config.toml
num_hidden_layers = 13
hidden_size = 192
num_attention_heads = 6
num_key_value_heads = 6
head_dim = 32
intermediate_size = 768
vocab_size = 919
hidden_act = "squared_relu"
norm = "rmsnorm"
norm_place = "pre"
norm_eps = 1e-05
positions = "rope"
rope_theta = 10000.0
rope_fraction = 1.0
qk_norm = true
attn_scale = 0.294
bias = "none"
tie_word_embeddings = false
parallel_block = false
extras = ["capped logits"]
init = "uniform"
init_std_qkv = 0.0232
init_std_o = 0.0
init_std_up = 0.0232
init_std_down = 0.0
optimizer = "muon_variant"
learning_rate = 0.013
beta1 = 0.9
weight_decay = 0.014
lr_head = 0.00932
max_grad_norm = 1.0
warmup_steps = 0
schedule = "wsd"
decay_fraction = 0.782
decay_shape = "linear"
final_lr_fraction = 0.0
batch_tokens = 32768
max_seq_len = 256
doc_mask = true
train_tokens = 173100000
max_steps = 5283
dataset = "wikipedia_en"
MLP neurons of a small language model. Each row is named by its layer, matrix (up: input weights; down: output weights) and neuron, and shows model dimensions 64-159. Each number is 500 + 40 x the weight over its row's rms, rounded and kept within 0 to 999. Numbers have three digits each.
After each neuron's rows, "fires before" lists the tokens most often just after its 100 highest values on Wikipedia text that the model never trained on.

L7.up77:480513511540485441528516534478564486501508502544558555500534509490544511461479482585435495530566395481444488542527511480349480426565551490441480476514488499541468462470460436452543471476511437479529466519524472513555548540483501422504444434513468504543537563547504488467435555588462548447
L7.down77:447496531509417495475509589504527458509411593511524559502498532465502434408488461521512522494505499472565548466524514551553490485475496473515497528401502451453435507529538443482522452559455485578564517491507442498537499517465565523504425426522485531523439557532418457431539494502508497425
fires before: "|", "="

L7.up506:544548533448450517447478504551540513463546535427444467466495551565463508463448508569542469559501446528504531577501500469496457445508484467554541476519414510442522435507455540502474484438505474470519559499489457512460536572524544514466507454584522538507581574547501496584468522504556467493
L7.down506:549486553522492497484552532505546572519476462498564554436502489528406484526432598555513470544480496503495472526480460478625464471527464450531549539510525540488487466436436569498530466521571478482513523550515487504476488481504518502549494535443465475505443526489485517537511484492520503442
fires before: "te", "ther", "ab", "il", "ch", "ram"

L5.up142:477502498511539548550468524563454535482488529566540579546479496534543465451522513515524479518550470494471473483499479443454572491512487488470450427536483541522480497486509560433508475483503472529551499464497468479536461504497498402508439496464498473495520494521519447550471518548577562507
L5.down142:393514410465505602476518512490502464452438491594538546455477474463541528444541501522416471448514524511466459458533513525533490545532475431481493458556480486487492455457541556432540514625496515458507493497526480485471441553471568517572489478470472490459471490489529451499488532555478566492
fires before: "==", "===", "In", "=", "|"

L10.up140:517457435439498559533508448601602533453514503519497534515596483545592515471420457558503461516546451471484491576513494505465446471526478496538485553499491480516472449478478486541528467489549487413574496464460549493483596499478497535500475560489421464539541465508492490478495506476522439488
L10.down140:537512569492491518541520451536483558456498512509526425507518452571468571531553453474489494580529555487461526514440470438563498486463540501566514476600526490534516480501484497525548458467525502562605516498468491517439541514595533459499432482486535449528510554529495479531412481533500548519
fires before: "ts", "ver", "ra", "ram", "ther", "red"

L3.up589:560444470554512536482581559501535533513525477479467465427527528543517487563478550480509465556435496468454506561519496498516525426514551437449512486522534536540536466507400505476489461443537579448487540451488579494552531447585510510468528475494544507466580489470502527589548470516525499518
L3.down589:439530436514495478541480506486418528544515580482514461445486505524470496514497533482445480549492468440460432494557522472533542451535532465496489533439459467487485480485534507521410518500496487499453533522493528518579527452494523486537488481558432484454568486477532465424520420524468489473
fires before: "t", "y", "ction", "ous", "ure", "u"

L9.up641:509518466467543541481457471539517471487475485534467478460539407493518406475490475504442441564458475477484549480398546490528570464499558542546428502521555475553489456495491555523464549522583544524498491501472452524521501523531498556489524528504524532530544519499516499472454467463491473495
L9.down641:496501426506509472551505469539574454561468440463516539460508495551532469521442500533495482539417500489477524528457520469504512494532497578506459543541523469523532445426491543530551461545466546522539548561496482493600452477479528465480516531509515586549545557479481510470424538507508480445
fires before: "c", "r", "er", "ct", "olog", "on"

L10.up470:492441509488584470483447550480523484541595600485467474511497510438538445461522505528399502452485575518497482505460440579498538487520538551541491444445507550529461473552538499484472518498482513541518492486472508475574442453507500543476571478478548531504506483513432537459422454446449533503
L10.down470:535509530573489485528552479522488490525539499505431527428503433601516400468487525540504481471443521457544473454532514502567503520496501509568409417513437485477525490555499456574543605522522572576498571478455529519445510463474519530503489499512523474478536551510516511528484493432482565479
fires before: "on", ".", "art", "e", "r", "ack"

L9.up758:516459446556462507520552494521500519491491522543489482499560551566480479503522531477497498483567554468533496504486535540453480499502548536519453509516515476443551473532512528479501482498531474512462458503511581498442416562493485491513414491468523452541514541478487567526554489520467494476
L9.down758:522555510539561524488531458510494465434503500480547457571523407468505561496541482496554483477465468471535561523478506581452543507520540489487491469503526548499488538457526549545506474572520525573494519492509517489487499438542460469512449499505414479491493510503537550556435512543468486589
fires before: "g", "il", "ic", "y", "{", "ect"

L6.up513:488416525538493512426524485534445440488557546510481535496527519533483499595474531500488483484488489509479534568512475457439475476470569442510562498575526452490597424491429528526483546481546461509495517490546468524528489523505539479513445509509387546497448456435481497520586472525513551565
L6.down513:433555473496552421535482427518540540451516520549455532481536468496473510492497573505499512484492536489469453550576494564577490483522525427504544545482423511421501437398495523531482499494438523542529496521590410537480418515491457494447486491536486516490458434489550461511512466470554501439
fires before: "ure", "u", "ain", "ular", "uring", "ip"

L9.up605:516467482476538501563505536444481485489466534457539539482484602447544500417537536521540454468426501588490540517504525525397492494522509522504478557536546501414472523507498548507496431546495492535485480507468477518492550565496449492521412547464519458520525503491478547502502458506531499452
L9.down605:502498561501512496409557488487518476441493496486482613483533458549434544463518533512469497515493528502517538524466519480431489542493494494495486449522468498444589505475467490552523469507450504595556443525444492472460510569489464525530520511477468564486440498506460487495573511477446547440
fires before: " of", ":", "y"

L9.up175:500555501513416485435474471503450516531558416483447494480496455495423505493475541533518511482534417554451544562452547573471499511522538477525520514510515501447402500497579488479479484461553511463508449461494447499568520470480537474522486472556541475422508510497433431495474530528457475524
L9.down175:484488460503526539420450466495503500512467549504488483421489429536470513492519477539597543496452476562532484520542468543561495468530593507507518561550482547519532556533529416462461522534508523497513479523538482444504482559541514530542559473479501431484534491486544447574551537528485514457
fires before: "ess", "ction", "it", "le", "ular", "ul"

L9.up667:536533509478510483501499485508456562516473527475512468468478499482536490500471457524475506413456446568605497476467476531449475446462457425477532461520542519449546543466450481468515478558466489509577470521506432517487570525462544454479512455497530513428490546443528583496459482512505561462
L9.down667:507580485544528498512527530503488444454467547501523508444424447479499539509470511490519550433494493406489525469459506537465492554475476492416503530502503531509562486462403469431484469494484587494557472526484469533427445531538559495526578558521501445502497530489472574473515433493461426496
fires before: "s", " of", "al", "n", "ist"